Weights of a small transformer language model: 4380 steps.
MLP neurons of a small language model. Each row is named by its layer, matrix (up: input weights) and neuron, and shows model dimensions 32-159. Each number is 500 + 50 x the weight over its row's rms, rounded and kept within 0 to 999. Numbers have three digits each.
After each neuron's rows, "fires in" lists the words (lower case) most often at its 100 highest values on Wikipedia text that the model never trained on; "fires after" lists the tokens most often just before its 100 highest values on Wikipedia text that the model never trained on. A number after a token or word is its count.

L3.up11:485519488446418515485604404474517521533482449582532498577518424504497505468456452442489535457548462432538401508490523513460462542520485528528647567524460485555602515420520569501519547525443482459465510514531568410489638533505477437569401468519500518450497537466482461517465543565529509362448426462537580433417496474484498550549580487473533588534441527509480486402520430519451447556501
fires in: "a" 31, "is" 12, "named" 8, "born" 6, "particular" 6, "particularly" 6
fires after: " as" 29, " is" 16, " part" 12, ")" 9, " was" 9, " the" 4

L3.up431:530494535598489496449385468498452515517507484505379473454519592541480519547496442537477471472352350534423522426490577438507481480498528476434414387510463554498488554430656473537496592477556562473462488469416478510590516431487495529468510418543489518477569511495510538502457418553574496490456498488622550392498529487517425496479491482482479423509569524465533548538513555467490538511530
fires in: "the" 97
fires after: " of" 29, " in" 15, " during" 8, " to" 6, " around" 5, " by" 5

L5.up837:550477572528522551502495464557538507426424453525608454514547501456415476511455527438565459550477554467522436528539513587528498499525469482578548488472468529542485425527453431386602469547527481408514534548497598366605566496482536519489545461501543553540460461472556546400529487510574499521380462527487479483566415523505514398468514404458552480442632523436433574525443516550491470482424
fires in: "which" 56, "who" 34, "a" 5
fires after: "," 86, ")," 9, "\"," 5

L4.up837:454404538544432601556518529485555421508438509484542391555473624470467533606504495515522463518518463545517524420492541505530542502494494536492549518500638500588538445511510530485555462511506422568440533510516523560598504491481485446469446435552453525469465492531498521538496561501535549488444482526559501573519495510526452438435594483529499527502540449447594482509565426477494470444439
fires in: "it" 66, "montreal" 4
fires after: "." 30, "," 11, "I" 6, " ag" 5, " N" 5, " -" 5

L4.up502:568526541446519567526460454526455470438381532455557548468425560472559446513381522570502502471519474555456445383489471566467497455526458431464496525522419480552519478418542545534453480449619540544466511542436495529463562462520516541491537530577550459441523412537499505536481524583498500615482442550478513483521533443501504475429479524503518537531511460531605515511564476518536448560438
fires in: "of" 20, "s" 15, "teacher" 7, "environmental" 5, "transportation" 4
fires after: " U" 10, " University" 10, " te" 10, " en" 10, " pol" 5, " Mon" 5

L3.up694:518505533551442528517471473494442474507497508434447481556471578505470437521473530510565400548529561564437542517539479566421520449528494422571496530553526535558453665475440481423467521496524419459449531486490563421470453507385440498455448478526458545451551428384583513493444553502512462515530489505543475500488436399413517461574472453494562496418460490497549492464411397595513432463545
fires in: "which" 44, "it" 11, "future" 7, "aluta" 4, "this" 4
fires after: "," 41, " f" 6, ")," 6, " " 5

L3.up349:438528538532551565559490526453504529482464515422545487416473485486512567476521532507509440532447522574533356544453549560466526398423513476548446521495551479444536392517537477562541510583450507549506483599484546472445508541480536568456531593427512544406468524435461485567513587482456656512482494507610481492518551494536581534472445423515493590474466481490526440586494444503472524496446
fires in: "lower" 13, "great" 13, "land" 10, "northern" 9, "long" 7, "little" 7
fires after: " L" 44, " l" 17, " G" 13, " O" 6, " N" 5, " n" 4

L5.up931:529519535562437503485395495471518594477486411508589464534528519460484467521465405449538488473447464499479537432489494518478455463452514445540491424548545527497542433427506585456555625490530595421364506496557443417568584426490535532632541466548447478562419472531537427521497414450451552485464533496445488453507502443447408508535500515464463516479406603507454562519580422538502528544390
fires in: "a" 87, "small" 4
fires after: " as" 46, " was" 8, " is" 7, " became" 6, " an" 5, " a" 5

L5.up701:496486473495488548602550511468473417553489478502613517583511432476527576458542486560609471564586530475432475425543602530489516481544434572552539569554461504556494526534491569602494524461584504568472391488546513447557491456542460431512481425458601572513414513468496520494449458494537503497488414576622407581539520493425499426498503498493488510488516486499469510516495445473494520504539
fires in: "and" 35, "when" 15, "as" 14, "while" 7, "or" 6, "where" 5
fires after: "," 73, ")," 8, " W" 6, " dec" 4

L3.up808:433465498522421542583558490606432544423507532441549389526526550455476429511427429590452575540473498504595529435540567488474535586620584569490511579519525573523477505487515478533622503499487421453512422521520478483445498444547513584531520468412525506489567555487599541507526495509565490571499517463601489517474500520392531528584478479571510530462531433553477517520475534533525520520450
fires in: "a" 57, "an" 8, "site" 6, "genus" 4, "is" 4
fires after: " is" 54, " was" 11

L5.up306:520634520436540552638447408487498456536492492532486515533498527549487447474496516419531447520485538481456484486533423602487514494540587453466532532472510436529483562465610512466424562437425503541501464507495511501460505461582494485512472554498548513524389482472470544494539548502462473506553485562428587420556431460473448590467595476404449499531489507498497450486496577446507591552424
fires in: "and" 46, "hollywood" 4
fires after: "," 39, " H" 9, " L" 9, " K" 8, " Hol" 5, " gl" 5

L4.up1048:620461409494481481455473457513421478529482520467552451468570487456482480531547506452473548468535500470518528438523506612481519476523583487577538437530482538519403579534473546494393471502493495513493481483562492538472533453489586484404585513490503486629411447467644484399443437474394419460526576487429495474532508510559552496408498504488507536553410558395475510491453489501422537489515
fires in: "of" 35, "higher" 10, "highest" 9
fires after: " a" 26, " one" 21, " h" 16, " f" 6

L3.up591:594500443508566578479508495476460527538502473540486550501452578432575443497572483493561482603579390465456543498463479560493498423470385560451519487492478492579505524566505551565482478541514490469516504495523471563510522524489495426486404436450531474513453628508437560540509488529545498433588466569474506498553463537452569470508446521596558487484505442471563590491415483499450412517508
fires in: "he" 70, "then" 14, "later" 7
fires after: "." 62, "," 5, "L" 4

L4.up252:558512500517472495513476550422484469484492539606528481509586467558494584552500438513598623545441470585459465399497523508529384611445488417433422437471507421550427531523518463544446441504503492487526469469502546538465519535499488408510500564448510506454560546530483521512467529425525546501434444511564437443553513585502464535477437459464472461520508482406531507504605518436455559481525
fires in: "the" 80, "attendance" 7
fires after: " In" 23, " At" 18, " at" 13, " during" 13, " in" 11, "In" 10

L3.up489:462560545558543465474535502412460518547479466531484511575613428462604477428516502555552474514517514539519554554435430504480491441557481499533525540463513467482510533399556534405589488471540513540438464517473473517597475497464405483450395385482536552495467519416454590416506558575444460530518539512511442491445429571489505480440555482589646593456439575508512525495499502467492490438527
fires in: "after" 26, "when" 9, "although" 8, "while" 7, "with" 7, "thailand" 6
fires after: "." 20, " W" 13, " Th" 12, "W" 9, "h" 7, " Wh" 5

L4.up862:503524558418565521481565589478472551423423532488522468568520477526532523531540511487639442563537502576508455510486552460605582450584439476596476529583522560522495507490422455487517544502490434501549506455573537421514499531569472565476505456536495590566457528546453510541518553435493556455511530491584497461518448577488621525548398545571534475345461487471580511557516489463523466511462
fires in: "he" 47, "it" 34, "she" 8, "they" 5
fires after: "." 90, ".\"" 5

L3.up458:480517509527505534482463492490418409535468449546480468476558458563477476485540416570640534548539506426460427549519465564469523491449476467557576482491514457534512566471518489499400479443454566492492518480429555432513471519542470448483466563498476638445443520386573488461395598525479516459528445498486476502603515566480562392434477592549499562532443535410498585541511491479462504506501
fires in: "which" 63, "where" 15, "what" 14, "whole" 4
fires after: "," 52, ")," 6, " in" 5, "\"," 4

L4.up672:503433460458399568539443499513425503517484479533542507494590467565530452510596486597499534490420514489505457429453501425487557536508583483533429518442461541510526495536448441540567389455495567458535471537438443579511520532500478463524466543485446578527478626467613495397562524401507493559420590434458423428549422479454418500496480580537529385500541504494521503518517490471516527503499
fires in: "the" 77, "opening" 6, "entire" 4
fires after: " of" 39, " on" 8, " during" 7, " open" 6, " ent" 6, " In" 6

L3.up158:524392459520511534585438561498488516461385410513492512401538531535447389481500539542505469468453513606429473530420515530440522379553531456547534444544524533532507461475516547487499462477411535500512531520475509390538583532438526465456384467555475499457513550522551485426403581528407463458515561570447469492517467567503491446462431475495508455449400518534408601438482518564507453528589
fires in: "the" 57, "this" 35, "it" 5
fires after: "." 83, "," 6

L5.up813:465498490521521542549530500460474451558468514563482524517451506424541503486360419524520500642573545507475510437457521598443503503421478559484530482526442610494590535502483481599485459477512489530459527496528527489511534459449415475535420512422530557630549504484543531483531426568531486501548431465497469598489405496462583500434465569536602563512396543531466449510435462445589591553478
fires in: "she" 61, "it" 14
fires after: "." 37, "," 18, "S" 11, " S" 7, " where" 5, " that" 4

L5.up266:471502394523471457579447550570447507437451518509399431440535501485646527537577456510528502518434436451467480482509492513497579517492509534492474465486585546539486492503509400607505453456545550499496482487504493500563597426510548479520468520549474536413489566479568514553441544442580548457517530452493404513528523536452511578573433462462525381481480556440650521473542489434493557563513
fires in: "the" 99
fires after: " of" 35, " in" 13, " by" 6, " to" 6, "ing" 5, " around" 4

L3.up723:574482494493549513470513518478493513548522587583488567512550537481537415407488488412623521482629538529547432556494522562442511447549595459534593447440614496418524467534494453494496468432465565505461519543533551613509541611547489645481545549556466564522486506445417523502465500561517541499433513444421491443540467467505567502421484526418461568536419565389464510522524514472514487542583
fires in: "sexual" 27, "lexical" 7, "higher" 7, "highest" 6, "is" 5, "1x" 4
fires after: " se" 19, "x" 14, " le" 12, " h" 8, "ig" 7, "he" 6

L3.up761:566471444525527404511481563331426521522578526548525451547554503487471499445498424480538561529546426522501551441497580546596493443572576411516462523477540591402489511471517390447540543502544447426505495339527433523503440412475421526517502515503419568496515502399525487599509507466487474560549536466527474538526489489583441459465472512532452541466499476431519531544463421570427537518581
fires in: "1" 58, "2" 7
fires after: " " 77

L5.up119:488421402510525478446502512568488454524486551509550473517506476516477513566402496486492520479461465518512539472498560566461447600532500479459497367474534522589462478494478562462395455476460499420455405559470491541505565520496535562478483473578519519455517586426527451477491404436522443478444565516465409542513544568480553546504432399505550435415483498471460566524516561559467495422503
fires in: "its" 32, "their" 22, "the" 9, "a" 6, "insurance" 5, "an" 5
fires after: " in" 15, " on" 8, "s" 7, " of" 7, " In" 7, " for" 6

L3.up12:562517455458602488567540453467542527443483516519504521550526504518529443426499476554509564549493449553542451620533564407497474562560544486549503473474483476504558494528520368489514538490577468612561484477534540479532423545456412541462483536508511547442454547489556506421494488487437548463457594520586510458468440524565506536497557503520508579429395470560495456432495489553533453524552
fires in: "in" 28, "with" 10, "on" 5, "window" 4, "wind" 4
fires after: "." 30, " w" 12, "W" 10, " Th" 8, " W" 8, " th" 6

L3.up1118:520480443521424575567499604507449559513471453520558490477364435522563479435404521495422504467449416525486534471511491452430514467445600497519524478590541495458476545405538468584464501483490441542545494522524563396526503548534577498474460510523555488395417510441521435442472469390526530466491424496515510437513530446440544584575508504510456428441505498412598480510562478483555512518507
fires in: "a" 92
fires after: " as" 44, " \"" 10, " in" 8, "ing" 4

L3.up964:529475429499517460435508512479450495473482481441503474467467512546500441538540577388549532492474523530537425445495430524511460458520473407436423533561520521480501575411478406510457437402408492514422577503512437601469578495453501477428549511401441439431537618494528533456556476531548475594422537417460479502467446479442564456521549542513375381449503509472509526539526471525529488509469
fires in: "a" 56, "scored" 14, "score" 10, "scoring" 6
fires after: " sc" 21, "ed" 7, " to" 6, " Sc" 6, " with" 5, " in" 5

L3.up575:496492398501418543474571469506478494507560446584529515461490447493505427571497484438552459525489487460534641499526495534464409497504527460467472456455456586481426454502557295529518534489509377493399500522496507417493467595495592455409550467409507470501530547495449526548559573497543451592529443525543474488533483525413505479545566461443477487484421574453584580482534521525397490452501
fires in: "a" 45, "an" 21, "animator" 5, "several" 4, "more" 4
fires after: " is" 23, " in" 9, " the" 8, " was" 8, " by" 5, "ey" 5

L4.up383:484469479536538502548538577498403548505504465544429469461518503474523519423401498518456603485463523551504482409473508558491494478485533433510440518547465572437554523544345558502516602550509515478533559500482542512465561407439457539513523519518544615447449452482528521459446395530519498508401507488468517450515421505471607455573444419532471598479548430497393537553366490490465496539506
fires in: "fire" 13, "ford" 13, "1" 10, "2" 9, "wire" 7
fires after: " F" 24, " f" 14, "-" 11, " w" 9, "f" 6, "_{" 4

L3.up138:536588483470452481476436501416529585565463393518494462537521569453579495536452482459486476501380449460581472426458450487442484551482551448473481555520487604534545447444547494545453439525505501498491559545570578453519515406545478389435543454523530476508469437458588556448467472517494533486496406512468455587452509543506602498483498489425454492395498442412489542601501510510491586581495
fires in: "a" 67, "the" 29
fires after: " for" 23, " with" 14, " at" 11, " had" 6, "ed" 6